config = dict(
    n_layer=11,
    d_model=640,
    n_head=5,
    n_kv_head=1,
    head_dim=128,
    d_mlp=1728,
    vocab_size=8192,
    activation='swiglu',
    norm='rmsnorm',
    norm_place='pre',
    norm_eps=1e-05,
    positions='rope',
    rope_base=10000.0,
    rope_fraction=1.0,
    qk_norm=True,
    attn_scale=0.0884,
    bias='none',
    tie_embeddings=False,
    parallel_block=True,
    init='trunc',
    init_std_qkv=0.0235,
    init_std_o=0.0,
    init_std_up=0.0235,
    init_std_down=0.0,
    optimizer='muon',
    lr=0.00226,
    beta1=0.95,
    weight_decay=0.058,
    lr_head=0.00466,
    warmup_steps=0,
    schedule='wsd',
    decay_fraction=0.587,
    decay_shape='sqrt',
    final_lr_fraction=0.05,
    batch_tokens=65536,
    seq_len=2048,
    doc_mask=False,
    train_tokens=567400000,
    steps=8658,
    dataset='wikipedia_en',
)
MLP neurons of a small language model. Each row is named by its layer, matrix (gate and up: input weights) and neuron, and shows model dimensions 309-404. Each number is 128 + 32 x the weight over its row's rms, rounded and kept within 0 to 255. Numbers have three digits each. A neuron's up and down rows have the sign that makes its largest values positive.
A block is one neuron, or neurons of one layer that tend to fire together. After each block is what it responds to, as a language model described it from the Wikipedia text at the highest values.

L4.gate544:162092142176137141140215116155129187114077041134139138111111116111128137132142162157148129141171157123121138110190107178169143096090123094175120114149145123135117159135127133088143077130118119142208099099130092107167210131117095165116088176120165130132081086144108050131107096127118134150
L4.up544:128114139181161111147149147128154170168154136138141103089117083134144145138105148158117111142152169152172142118132141173158158080103112105138118119183159094137136142129082085085101057111140065095144077099112094126112176128131140174109117170116151158125121094150127118112130117179140113116
Copula and predicative "as"

L3.gate12:103150148134139086132166137122155114146099168119151161168126116133036120154105115136124101127131155134154076111146133158171130113124155152055101140106126140181092135085130177113100102169085144115167103112159118134108170129103169193076110101133078169141105099125149113166106188160157089097
L3.up12:189138052122143045127132119157131136145100109155171135128131157118130126142099117089109083100069135139173095136144137158099153116159129109091079111112173129084104097119111125092074085154112162126157108143126118123190140137132153142129141074059127183108100135158113133105154189161135127068
L3.gate436:126078184139163136117125229159032140145098125117098130132160147142092146139156072117136081160171182120123123123109122136132053109090103090092125132165108095110087114126129055146112143132135097157132166113068101157090077141237187137162145097062081144107121136124098121109168170158167158146
L3.up436:116074165069146181157084160150123136075055086145126140086123116168081156158079086075138115157140147089140107146122156180141097137108176134082129162083118117105060112081101094135100142097072072100141200145089146159087121157136177128118123104150128135181099072119117120121117122138179184130
L3.gate716:104116121150135119093086155089131056108119141127109185156174119139173146128120143094139116142190162082152083169085142178175139162131149124128126206096130083108178100128100090117093140129147136082187168056121140126114130123130149147117143155228031175143146139120151091111137140153193122139
L3.up716:156120153085102119106170132130189108064112081061122155208095143125123147145105074104172179185161155155128012195065136146170155154137066131153143190108123092099125093098123085157135174073137100180170108127078093041082142145198139046143152137161100181168110150154092093105105163151120126107
L3.gate1723:158096155122065139059116170099170119083127115090120186117109157137106143129175146161144142158099128160096109163170161053110151135132078151115072124093139120104127107152137131102137141150118092190113083106120125131078109142140106106148093116148102162147162101069157139102185161151172073127
L3.up1723:123105147125110136130129170136169096107157150127135171168095122091133169146137130167087169146154170121171150111104143175143104137114102083154214124137143157093167131185144125133124139158170116092165151129109166169101121116126177119174107120119110167130101125105153133099149101172136123155
Infobox "Website" field

L6.gate84:071130160109158120128133097048184114179104144036176145157111113132153138129121090078103091136121109152119081129101113164075131144070095097102105179134086072180068152104135098109149114060161096043122125130123156183121081156108100111165092088143092092146153108126140143102097176144160151094
L6.up84:181177117151192122155118127092160113150166094151146113132115151166100153130166138148131100139106209090148113080120105111099128083106126143107127111130134159145106101085125112112113101159077170074130120113165088144109086174119117135127087124101046151137133172165138138118129140105134100127
L6.gate131:123099088138095115154161150091184134089163065141175103123180081069126158110199154116151134124174125101196118129121136172136082128051205114159145156117128100134073202077152138131146130084160119145117108130115195160145084148160190190128124151098118147101142106155149092139139105089173084130
L6.up131:109071195120110116124055140116094168170146148150110159149106113128095078104123110105112122098072116164103105082136107118104149125161142123115178117164096084085133083095106111144081116131138166116122167139151101176100119165098115136138133176102124147129132135108149152085072165136150111136
L6.gate256:086149119151122121154113094109152141149136163119174114189139137092129103136103097143104086129084173137101208097142140114101124127130136118169122078097144141096147164127150096125178098062111104097145142089149139144154187152060130066105083121045136123099153162128181140118132146152148132132
L6.up256:094097148118144197139164105142117103128137159143159099153100110162143094098119096131087109169145167127106119124167115103131108082116077178139145091123156172148149130184116074087182152120166108114113163069135170165147171126105153111119141130085131102143171129129149153128179104101195147104
L6.gate343:061139087136155113180068133203107076129163114168147125160121111126183160095129090133118119132121096156081100084093136123114201125116133118156126103113124127123162136155120113125095105109137158152136161132108158141141189133126157109143138139106139110154145081089122112129092163137116129082
L6.up343:080139106146111107176081125124073108110156081142168094157089113081152143096125112101099082121114125125109108112132130117111154151149150081139101148120112156114197139123137092136109105106170178158098141139070164157151174173134124088121150126116149131150089126134124112175115174187116135128
L6.gate372:181092107126146137165133134155176145113093120120155047088055143042156121099150101133156128078129135158154132139124128090121144112118113105159137145179067096121115128100140149133108149139107170103148139089104165086062107100147090156141063134130197150092062132153123081134140106140164099074
L6.up372:135118110074130124136154147146154151120136112146174085138077150077155154112180102152161132088146152142107143147126127097135129076122115147140095196207140146106149098098105169183069083040149123089113141086127164149095084197106080138120106111159173175064094121112077110133159096151206076092
L6.gate526:101165101139118167133108170108101098103136109114184101125128090149158129124097083090168109178078206103165165094141181117186117109170195075164154142124157127103177134145165120138102108132108099141163152088125131094121131121152149181171155078160107151074162072124141125147110089182173133104
L6.up526:025136149100162101143103123168109124128186097131204137125108099127153094145122134081142145104088159134097124089156132127144089152213200075115129156109151180173165111144126155127090114151094116188165161115203169131105157154056166138083119178139160087119093080141074118083138126144153108147
L6.gate662:147133122123135135088150121138179112141156133108154157171102157107163111128147131170145146098137163119154100131152157137110098110084157092127174114124080105123090167098163148050112150113155117120132168094160117183179144113116187126181094155133187098114142145117128156139123125123096167117
L6.up662:124193108111144123088166141155122168072185121103117154086172124117159115100130089142142120145121134104150081171142133111115130111141116170121117121172089145088083163057164139100118177123157102079066235111135110133169078165109178137176094195125138105122189076179168153166118138172149125133
L6.gate903:113170121122157117121122135143117124071122078091089085109127080108130084122174138188156109109118170095155080119154068102145155163171137130055103176090142115109153077117192161097119110165108088118089136103152099076113123116158163093168140147175093155152138151185140079085146184121082155120
L6.up903:149210087153129185141169097104126148157134162089117135108141126218120141125161131114079137113146113126149117121113132105216162141120150175119129125188126157124106153130143124133071175083213148093109113125155075105109168088153096103094085138122116112142100172111161123107107110152176155148
L6.gate991:118118136110114152124104138114099145112191185109121115041123151152131112090191174109106107122153173143132088141105144117104140133087113163146123180184122159158150162148178196080110117104157102058160126144103111145134112141128093142147125154168124082126220185149129104118136139176164130063
L6.up991:096126138177069154170177134086120111109154157108118103111132108107137143061149160130054105125144174137137135113129114135112172165181096126115157111128137145138093113103136148077158093139188102012156129157132111140099145099102108112099087143110163118086154142086123090119186122117128133066
L6.gate1171:144086064121065146157162100113154120069133185140163134108111126063170108053177101131154098113104095087148126152147128115244095138078093160147089161151165106082101129074134111160108164147163119143177149113039054139113116144101088093131172048103093100101122128154145055109164148123080088128
L6.up1171:142042130135162122145169141151101174101135144125172129100128188095203155060154131121117177088102099143093150140129150066116159180144137160173132127160118123098100146082105120136114099143133157110194120117129129109115113158125103073122141099128187157160161149113194173139112133135168166126
L6.gate1217:158163121102103123116151140140073104154103135162141049163102126149136094149143086099117140078149122162113104118138098115186142150103142198129112153138127105086173166104095132134127130142150125144067095069111164084108079114135082157154133201127178128145097114104040138112155162085187017145
L6.up1217:179121117115126109179093119100169137141135152095124020081099080145151125064136116160132180136149157169135154145135092109173163118108172134136112127156122098165097179146124134164107129072138143149072140144126080150099070130146137178120112091132153124188152192154055129147138203132119102096
L6.gate1254:090122145150137084086187145145105145066153110130131094090109096142142149126144117138142112096113102143097167122120146192200131130144084156116212127114096114128097116069158095143129122150117097117089150166141114162148187156164111103137128106112098156115144176185096110176173135128089121066
L6.up1254:137144138167095131089132080044137160128169174107135097113153130095123185118160137130092148157173105141125173096136119202166154131101124197183152133140098115105066149097135184132137155163129168131113163164127139106069108125137117065118104154126115096144172200125079114175179151128061147094
L6.gate1332:043096113138139077131107125129104172146116184129141118161125160067148114110127134142143072105083117089083159094120133129190098113112138186194120094162146121094134147109123124064084146169135115096109183125099132147137153115149133179169207129045170093155129158098178170180103100140142161141
L6.up1332:081104125123121114136154119156128160147141145093095093127125165063153134149110108108150096140046134084095186145120104160209079101110113193187130103082155136089159123105126141123112096140124119119128145113139134119145119157151158125142169122081157075113125097143194141143138119092160102126
L6.gate1336:104089141155117082145127133136095155082149123145181067138129156112185159084086103120106088121105106094059123158112148112153153089116110137168134130134119165111158164182155125108101138102152143116137169097074149156122095170091156120132152115139130121163125118127112097113079167161093110114
L6.up1336:074128105134148116167086164122094107086163142171145098094123181140135164116098085136086080143137101143110117111113110091136127107118155134158125142089165120178154176114122115139125127131171163127122160145072159131129099198107131085160131145090154130174123129149152102155116176188134061113
L6.gate1544:131143133089108142169122143130165060143144080131124099146135160162093154051177103146153090142139107160108138109124124085164148132073105100115117156201122137164100161124130117111194136062109146115147200056084175114117085136192203145081081129121159134147113085159145127109176086129125102087
L6.up1544:163079117145127144135209159109091185083154126165192118059137102106134080154145155136150115091134131095125110181146119121095169090065200074133085098159157127138070190148143106148096159168160109149103134124090115124144115107163115092088148103114151091147171142061072113103106107126168090113
L6.gate1652:138075061098094066152154123143068137114197097118201132170094124068073118171116138106091068091131101112144174114115181170120093132106160153071099135121128108184090162107149122104137131146149248108155170069123098138202130096132128123121123120104127131088120097154104122165171139197166124053
L6.up1652:111122095137134135166188161130168100192135178095209121126137113104129180130144158136155115102097117123130131043164123175205159073124145159134084222139143140150176133160136172132115119129160174126124116099113101155111140127160151084172059102094122042137141151116164129131086137110126156077
Section heading start

L4.gate1238:095069129010134078146179146095125154122190191179141118166151132084111147094147130137162088095130146190142101143119130111129129129096087105101141191128091110175167098141094164121097143123068078105175170096165147150100088120162124105100135105193107131128123113153168105126182167105170086102
L4.up1238:137167160192085095187138096122094078130090143109155063148054075129163106151162136122130102096083129144127090104105072140186132086086129119143165162145204130130098100148111107134121172152103095139123190128130111149112106181108153141131153120084149114182122182128149122140072112116129111092
Section heading opener

L3.gate228:113085134170096130108138147122135134110135162053147114134142154107092151103122151122123104138189103083148178170122172117130060128100130136117135155169093179112170122116098134131156122097141184094132132160120150132156152117130106121135131125121136118133152117157179124099129139163094105100
L3.up228:127138053138095188105152109141201152134109110072080144137147089157121126140124120102152086148137095141155150128099132114148130140061049142150089144136111177143193066128153128106153139202085091086095131160138142192140127086093049132176136115181131172130105158144163101084105202091133175169
L3.gate382:136127144146130071129157132149106153069167078188075200171151072147138102110185114151171118163143143090055136153111117132133121116096138122113142129140141118109151110126151099165139144146098131176149110109134155122101198231130133108166082156153119153165137156078082161144174147132153145099
L3.up382:131108104071153086120111146141118096089087139110146140152118097074127130147182115133148116153129130115165130070159149125153128127212151149159141148120064129068123133129142140173085119205131173193153149197099133151164128173142205134135119133151128133157146174140140118145119161137152136182
L3.gate872:085129206094181161156132107125154101161167126071198104142132151143102116151120118102134121124116148145138123090194171033169186076119116128196125146107114154132185148149117144120184087096154096175070079126104127179084158119116090080140061162131170123119135083144157161120145169136107098121
L3.up872:101124120126123132109176140177118103199164126137112118140178139140143119135201170164136152096139142152128153122149134099164148169133162160090138138161116165064130114139155125125159142057137064131140150084119094146159107107137102145147206130168172103093117145112103130110089116216168123081
L3.gate1282:150111111163152084094203158130138168131109129094128113138153118152096135159117144136144158087178123148150176186158133179158122162092119135120118144105102085040153128163158138059127083138013138138102091148131184140063130110149136162092126123120101135107090124148085085133182089139167042061
L3.up1282:142137132146162142055192144169203143098137132153135089160092052185089161103166149194139148121182145184119102125109143160177030138142117135084128121133082108105136113133092160080150123161116145111071091175178179156139126120139177153112081090156109136152148149120060155157153083132113084103
Word-initial "go" fragments

L3.gate682:150138114115125098177117182158126162165076111080112096082096117171136173172102112105152054169133116170078084049091140087232133165158114123143067133163151150104098175142132143106138108158113167103114175062077164144114126175093104085117102180153084180103175160163155100141084174155110161110
L3.up682:084115119137083172100114119128097125129131035127195099088159115139127109139177054075131144140140174166145102162143136142136141141083095157104143114133155106126151152146163118120099146104125138139120193076112078104086105152120136147139091116129149117168140120134125150128113068091110097163
L3.gate1135:112099106097175099149129167185100138119084133149110176133152139126147194110136127159144110131164150168060102125111113113123135083026166138105107135093152176171184127122091131185129119044075095120118112114129127097097117155128090151094153134047096143083104124104083137125120152156108068073
L3.up1135:145165124085180129161134100158092132125127130107211141083114153123067178155133175101136140144115117150101149192146193142188136170117081191157114140102123151127176189127108191150159132106097103115094146101148135141115107156125181182077106152051070169130129183133134085131100079151113118054
L3.gate1155:124178125124145155125112107148096126143159141141132086124159156119102104198125126144110101109161146204151109113095118141142145158096139062142127111121073096122153097169094105112127107071120148169094062109159123158080140107142100163077113137129128200125166111197122108122124100166109115137
L3.up1155:197102182120167152140178141112112126152125078130129020155068130125114059147124096074163121115156087157088111130136149068126105131177102086145118183191126102134169170146106135159117138097109120087126148145137070136175084082167131132134147118111158114092168118152135166117211144074041128156
L3.gate1514:140091081127180064201074130137072116077097119118106081108166112220121143151147096130132147109130150117079150122133105135212104159128059115134127136147111090128130191158119071128088052147174118150079028070140177160128114121067129171111138174129152170176113073145159107097067105180121095172
L3.up1514:107129104135155133153151133088127137091155098133190121126113125083133120064174121131113126231090146131081146148153135150142068132201064163106165132127178041077109168129098148125110126138102126181108100114157132099139070101089178211190138082086087167134086128129089100141110122168133123152
Wiki section-heading start

L4.gate270:106144142053150165161123151126140139153086135084066127135143158123164133167036104166182134127172148128133115112052084137121108206154126112138152119065199095083102189129143128114190110111112176152152133154107122158158131142106167099087124079181134070177110112117179135143151139118113127148
L4.up270:164142112117163151067115096128090116127108137114025136135114151114166078071086115152102162168162153154139123144075106133068075210162136145112126124068136161126135123163124176149147052087125161149136151153143203186113086056113165134081118167137112079150074166102143105102135110121117119100
List-separator semicolons

L6.gate142:157119148102084116118087150158042113156129115178159079206123052167180140173104068120183131118158085139179133128189087129065169128077122187071214151112111119149089114104130117106168139101113075118140159119093096158146160113139163129136153100141156088039128088058195093184217107135126173095
L6.up142:193081080177153113126151142144122110137133112196180097166158110129147137148149159165142117104139146094122106146117135128105089141139120209125179109092176154174151133151143146142134110133176136077104186108108106147079189126135171157128138142180135095060112138105184103155133123087189137169
L6.gate150:080142157128104107118134161161163042135128070161130139174113150123148159158098135174134086085097145119180132150049109174135165064145136097138096091113126069158117094115146140135111160143149128172161139157156136141163078130153152110135114075131173126181095163176143089133190104073134124083
L6.up150:098079111143101134153138074134118109144079112158151203114188099138144130138118101166130118122096066106107113167150190137145106094117123093145056109159136092059150162066142089116175147148125158083145134128133154108132138139152100116130147088112137143113142087088154164172223110144145173134
L6.gate426:075194104074179109097118136103114156099196088132119177137150111131138147116177131165123164133098100162120152131106112116119164154142165158164156158085119098105154127164158122125109118153067107189133081114151124125168156129137097115169115138137134104136126145141137112151135164106131133151
L6.up426:117155145163184126138025157143097114136192108122184105125143130129088175115092083112067114065146095147124145019121134083101142153126090111170155123142131126121119112152140196126144132137176113165091111111141187065114119146128126164143116073204164174152106151102117175130099115047131181173
L6.gate465:124090170112180188094131127128124155177154104137106101159118148098174096120094123126149117180104129146152134144139135108165122172146108105117079110179153132145100114129150149055124169088170154131094143090164163155095136132139130144116113107099183077171169143196148156114094155148145073157
L6.up465:119074182138102159100093127157084101173104151155167101146125184123098099140118140163201100177130151101200169150116184069195179178127132097153130118133160070153127161149119194127125136112173121160072120175186120155106144134085137195106107141136184102143173087192108164101125161165164083148
L6.gate742:105153168127128181162142104168142090092119130110133155112201093085135183069139132145148081058096102087155150138144138126185063082106146093092134072117084148156110126053222140130143086132188122109177139156152089123187148081097114176182130202102139107122141132142128105166124124115068160163
L6.up742:111048095103118145166112092133123125148169125106146116104116140155149141157125178123105141127149103113145106108117148088133061145093091155147138132080122148141096133149063118114098096076108170114092124132065100124118126078107097113104119164139120101115138103100141104130133123139143116205
L6.gate752:152114137129120127173111185125163135127099079100144122083064118156127123121081128100138066114145111119153161057113164131115145101106196123098141164119109132176091077196097100189181102087124158161125137134167185109143096151208112115156132112145114138135167145154090174244133169115081169105
L6.up752:154159109135126185136056114131171114089084058118126120144065139130189128188062182129134104107176129072082084136117157127136115089110195155150094155061204151089163122114114094162116135098110155192106133144150121158147128119139146114073104182133084188176091155141132131044122148081133110142
L6.gate806:118106110091140143160145166143118139129195107171129138122153137077137105176143125182200035172093113084142104093155162187211163128095130173214155142065154094158115193070156135075127100144120047056148128084160170097154079138090139114117126106145164168051139141170154129164121200150152059135
L6.up806:089074102123100104154191148097114143127164076117126102088149063110161153147181127165167115194095126094202153138136166115152139160075113191159174142120117108173129124137158143092118091134080161112142115128126117114146137095139161083172090135097120149110160118139205136177097160114090135079
L6.gate833:076119130163136121139149130126114135120166114048195200162141113065151093157153140169100094090171094143116124142082135117050120177137140161110122143151143156157107085159041118115160132156103114172152111158128150144144148138127125152146114081149165111125081189141100070166161116138131197100
L6.up833:141152126145186089117182094135086137131158127126115135086111155159100124171165220144095191165108163129134128066152098119103158123154122080153144109109151092123097129087111124126104094106134115122075107143107118122103166169129081150161094091148104116120121153108138167185180100120129147099
L6.gate839:091096142077077104086140123099097075163135138153160086114172129129124125153149131131119122149111169134161101128068058152107118124175151137145096112065083111201102209112118133114153122093195098122133109116096189130111158149123095095118137109112087080108116141095130165160111098105117135156
L6.up839:122198123132157091144140113164184155154115143151135137105121045094115147129154101095095109148216093178149182181137180158137115101062102105110127123145136024139155115136135107113142163150124085145141112117175098112198117130084117084113094137162139123140111149123109195123170160130082062140
L6.gate859:138090152098131162153101138151174116106137148119080064107146079079183127063162123134128158130145107137092063132075156160144131151118075152112139135160088149152139109130175107164114099131160126117130192155125152077171120099098167100109104110166109082074151149118039122140171127088164103138
L6.up859:154072148056107174108154137148149173161150153179133110131103153190163131120108174150089152137189090172112098170121152151096094145152155111153095155090148132134048156125170146128146102154141227112104072123108110120099122127106202120128100042149111077108169152189113020127137113129116096120
L6.gate1001:135114111118100124142115116100091148113104103097154143112135049098078157101143132108133091162097097145131125140134130161151102141146115149126108155143114137043114114159141101075136139182183133140172184125131147168109124099107156081159136157114117170102163072042170079171154142145068166128
L6.up1001:130158183120115137157155123203145174138078088147153177074127093128105132110087148160152109184124140159128152147106108156143075095123188163101055096135136168106174103133164156112160167159159110154136133110100113131031123093198163093117112139130180134132120099119126151129171231143105167136
L6.gate1132:049130117133112127094164149123111152129137150111167136082117112162094079176092104119111110143131089077148118121088126077158167155122120176061104080134161105110143153106128133093182150140150101089127115129146124162120117154189117129175126084139133138184130112098153142105069143120097175074
L6.up1132:128093056131100153138129122160079103083130094135134075071140131093127127147087061108101131084105091110099163156144120134135149163129164098133152184148107183081149190192175120053167136073119117134178099107181115108111089099176123129159083098154204141136106145184085146200098085106173160138
L6.gate1509:043138107142121151176119145169116107124113090139145103191133104150131060135081168129126157159136142145128117132089155099170151111164180119083175153132141102220114114113069139155156116129115104094144111124124145176165099130107175132179085110146125120119140125074162102169157115117132133151
L6.up1509:145129076148140097137089141131181086103136168138114108180118128112129067148115125133159112149114102094079089118132121138136094116161094144153098144105127142171114146110087099066135099094138160190122123131087148146128110194179154124068102162101143155147145154123109131089073143143235159158
L6.gate1559:175080102131171146151118149144134080105105142127145109152136133087136167089076124214085173147137119121149155123113111134150151156157144131063152084115121107163101128136017155107124100133161113165050103165164127148120166148153236117134045147175122175155113127102131089142156166092108170133
L6.up1559:187138096099196167077090100129125108119120108136171175199158125115102133091109123195105163156148087122161123139111117170115141119145136162080195127113106137179153108129074130136085150133143114100121154152138161136146130150145221099136036164168111190103137128118066158147175136115146185165
L6.gate1595:159119118196181176141169111127143159090108118059110182138064176122070125085130153124131153141157176204105149139144112138151088157145174156099143137093209135111126138182113136147130140160113125169183100109125136146077123084156120138117100103116127135096105192083110095155101123077098087154
L6.up1595:142160161142106114085197147133143091099085102189147133164171076095152109116183113113157124121111130137077122116154103167126101099111119114093081124054158151114126205107104152153100167116150155088112165179153117162120141079126143126131118122117110127130102170149083186122115136143124175137
L6.gate1683:124097156178097167153146139179182186156142160088111181107109066215058110130111144131190090137087155126072063157231108156126114117149154106137086109142086135146149160132119148108121083113170154158141139153119159066138101171119121116144134139143140109173103132122113157076122151116114064135
L6.up1683:155069150156108156114107119109162121123103078166155107187128147179085115131110149148148127158138099086125084124157087157182149147163174101092130136096095098147165147116118130141169147082140129080120108087098191164153157154112199146097145151163133106103116179133125125145116120138126139142
Mid-word name fragments

L6.gate211:130140134139119117092152130161123105056116139108146157160123165168153124089094140145115119163109155106109116135179100159088117146092077120119126149103171089164153138135156073109132144127087154118156115113149114064129090111121106187051169146138213099165130146164149134134099127126118150100
L6.up211:136108106119132130127101107086127096089149162138135166143094126129060156099154143093130140176124123112134151183158105117085149084201149088093145144110152074148185139090141188131107102112135137094152135112069171165115101136127143118127078100165147177135123122172087131132177171125153109073
L6.gate278:119124163136101067146108121153173072132170162162164143147173174097184178126130130165138159135157173094148142127080110092110110134129142150141130184058126111121065131135143152150128131152136149113144188123143151113120091097111115168171170136137126188119138117137119114139067156145192094073
L6.up278:154154136153127081069136149155133134157127192153120149136096109092174085108166112140121163101142160144143169104093162120106117083171085161115074144124139145145129203123153129165129194199165126099106143164117133173096112054154078144132108103135164102111126198191107111135134088170124104093
L6.gate310:166089094076119119116149136113115188092166128183106175174074088129160095172122146161125132165168129135073089171088126128115148099099116099182133119130102162153092126147130112164142125092166125158147194136174135128128215130146138128132103204140163156189110165135136123128136105175154128135
L6.up310:090089172114127133158073177131130172183122130120142134105121144083087155121058142187148143140137181117117106112161082124165118102082095105143106111135071112158126070099089131107114109106127159145136149136190228172128106175062093157096115115078183155166134183178094110155163130162130058059
L6.gate338:162124099108064164110137131168115139103139066081111118113126132074073102116153125118129126104037141166101029159109101134163136124071086103142164189116143076153150111137118062146150117082085124160187165084153079120128098137172114085193091096116212114132177100112174108155136210124054116128
L6.up338:147152116135087125095133132107123097137128183099077125174160061107156081100138093066144067105047096152100106172125159115154101119117133130073167120105155102139120131121140099119176156141145136153163160074119109041136085104167097101133127120153159128090148156157131169116187119139098183109
L6.gate355:107157124219095102129179137144167177131152161132109114078140155147138135165112122114093147164131135154101088068159187103061139148135138131106040165173148139087168193106122181124131148177111115130149121114137121185122070086138126114090140056183157133049077127084092122126145161162146138117
L6.up355:102108127171091156120097164080150121102125158145143139140107107109113181169069183130145091129077130126163108111184129134132140080124120165095115173098166119165151174113141108147109207104119076147096107142111170184121099116159130085140096185093142141124095142123114123088173163084146183130
L6.gate363:115147194037097107114124172163170119132142187122122103094108156116068159169114110169140122098140130125123091146049087115106135154147074125112170096153080108082114130135138099133165147074126098074071095098124108148115118204148147133149104100166223034113185121089146140117127172153150140109
L6.up363:124099118173183153154099146157157172116165090095114136163096192083076112123133146125122123080130118192122118124113153150084151129064109144091142142110186162169097140114099129111119114092116142127137044093130219112139096091088160162130124136074089149187101106112123112122097133123143147127
L6.gate612:148107132106135124128103080128123135106162155171124177104083122143095106165123166170123161131127056144175119083094113152092117170112146089104139105169133163083146123185163118134146091085094147098163122097100150098149137137154123148136118151142117224148117160108153107142118193149133132102
L6.up612:133117166118116097135108110140105112126103145170088174167099167094066124145138141173101144086086127096149122125118091107102067123151147117123152150145130133138107113139129151112152174071154143128110145127169131196152097138130161108130165130124102145148164173122156147181136165139171183100
L6.gate637:105129120178128124173095128152064091110103119146088002125130152085121159139130134132071094140098089027090158154159116155091129144138170183148112116122190168140081145143112126182085139096136174179105104097130064091143088135180127139121103116152134130104157166132089102161086124070117125110
L6.up637:109098118154094127098110143146119121065202132118168094167147108124131131164081210105086102105167145063109080133118090133129127129166137126137180108181128110120150139122153107153106145163112132135145120143135126097107083148138109117104107118170123130143158102171108089126188120134139160136
L6.gate702:107122150137156108123143129083123088137156142049122165080100198134148135194119092120181136125105163076135121155206135165150155153132126114136102121147135150132085073138101170147121141130140099081166174118108148111149096122140103122146078184158079136083131111101179162140057095146111144142
L6.up702:103114116153084119113120114131096115134114130146111090115170162127110144217125095123101115173144139171122092095185111172116109125149102164129149182134148121087139123116104142172122093098146122093131100151088099074114102172176096154150139157138132156134131121115106095107061141165121130090
L6.gate829:121192085109078149096141136105143101143157205206098130095124128161162099131111167130089133123098104122151142096154181123192118200093117149112092140113114073164160076162164127146127097121143108136106190097146088159169121152059214170096197121106107129058085130095109177146108121097185055099
L6.up829:153110121135137068165136147102159159136096162168152168086099099071097079117121139149075131153147121129123109080111083147114082135124047148167134118168128137105152182096101134146109138121144078131120111148104075140116096176120137178142120085159123123125134135167090108090097137144123152134
L6.gate878:093093151133138088163137120100115133206075117136114156060139134166100139145115163119050165150128088124118116151097093157183097164072085106099105113139145096121080143209111132148183118156177053082147124127141093122101205133108144147140153108119161152122078143122143128130104120117110197149
L6.up878:107155083117130104103116148108147128161096064099177150152172124137141117119069119166107106094178139068125097124068133117125151122161140112058154067118148120150146135147074118107125165084097163109116128114170095085112173165056161115098110142140138071173121146093091081092135094134117133094
L6.gate904:097166105135054102111150111116098097144085177122152194102133151113100130183078173125145104183080148140144081154091139168189159125122170117099102118178124071111108157192108127138102139168188149104133160180117097080105077100064124136104177139114133160098158175169142123151136143195148083104
L6.up904:116111061091051015117119075135148149094166142167109105150134129166119135110098157084143136128124155111154117174123101129147144113163234136105119108120124103131142133142161133145139120122119129122151162146142086106149061158112114108097124140163042178106132100180094123134151136167179099112
L6.gate1041:103129215105124151152128166113156128167103115123081080133136173094047097167096114144130064154123095114108149160116117102164144092074180160126083108101156111127097105130156074206069099105128110106093131111168179077126132123116138085158106137107160121123167155088132103111124094153153112137
L6.up1041:087094099153098162144124118072144127144094175178161101114163180108131149138126166108136097181112078107123183157089107069106212151060118127132202123144132106160054087109152121177100124120124101073113149113077027123183145125140086138163116108205129138152133154124112120153161060133132125135
L6.gate1204:085129122082189103142154123080117117064135090148116155136109125129121100103170141158117156093099137140136103081166094080159124152091163116133161166100155102130176124128125199165150148113131142146163155056149155158148144080160134092129100102151160087157120197048152114094176086092164074123
L6.up1204:117103147113037148100165100160192173173110127124147179121140255122105151112134140099123151140149160119116127127100139095138126110187063149192108066162125128108109128131141110140119118157116091140089106167161120128109167128170177115173091103046121128126154073162121103148160133135137119096
L6.gate1242:121152153118107111094124139085135154139126147145189116134125168083085134062117119097197166133180118129179090129118093151171081141135209155199116073073154136178118189140087129145135071097093101072141136148100189118078111160130163088132121154169093101142151124098069190142140207161125152144
L6.up1242:102176146174112173125118154107128212153123151148147174131166114122156134138199111123069166090087149042110136147183148143106113151105130127116106130182127155150111136127151168119135164188099149145145121116033095140112178091128109110141148065130092161176180143099126176141141148090224152145
L6.gate1496:123183188067171031101086201168099128117117111101063121129148152152076143124116114129044132080134127142106138140128133098113145101202162144153090096060099121152153093176135112094074126189136124181128099101107151137115154111091042119142164135107068087125171085117062111106100136090085178116
L6.up1496:095156123089158118125087146104100156099075031083143082135161123111123193135151169143101142169109093136144084117145118097147092121138126122146077122090169121198138116171144147143104160085142160135137161132125152155139166128108142139157164129099102093094035120167114102147112149115124167143
Infobox Website field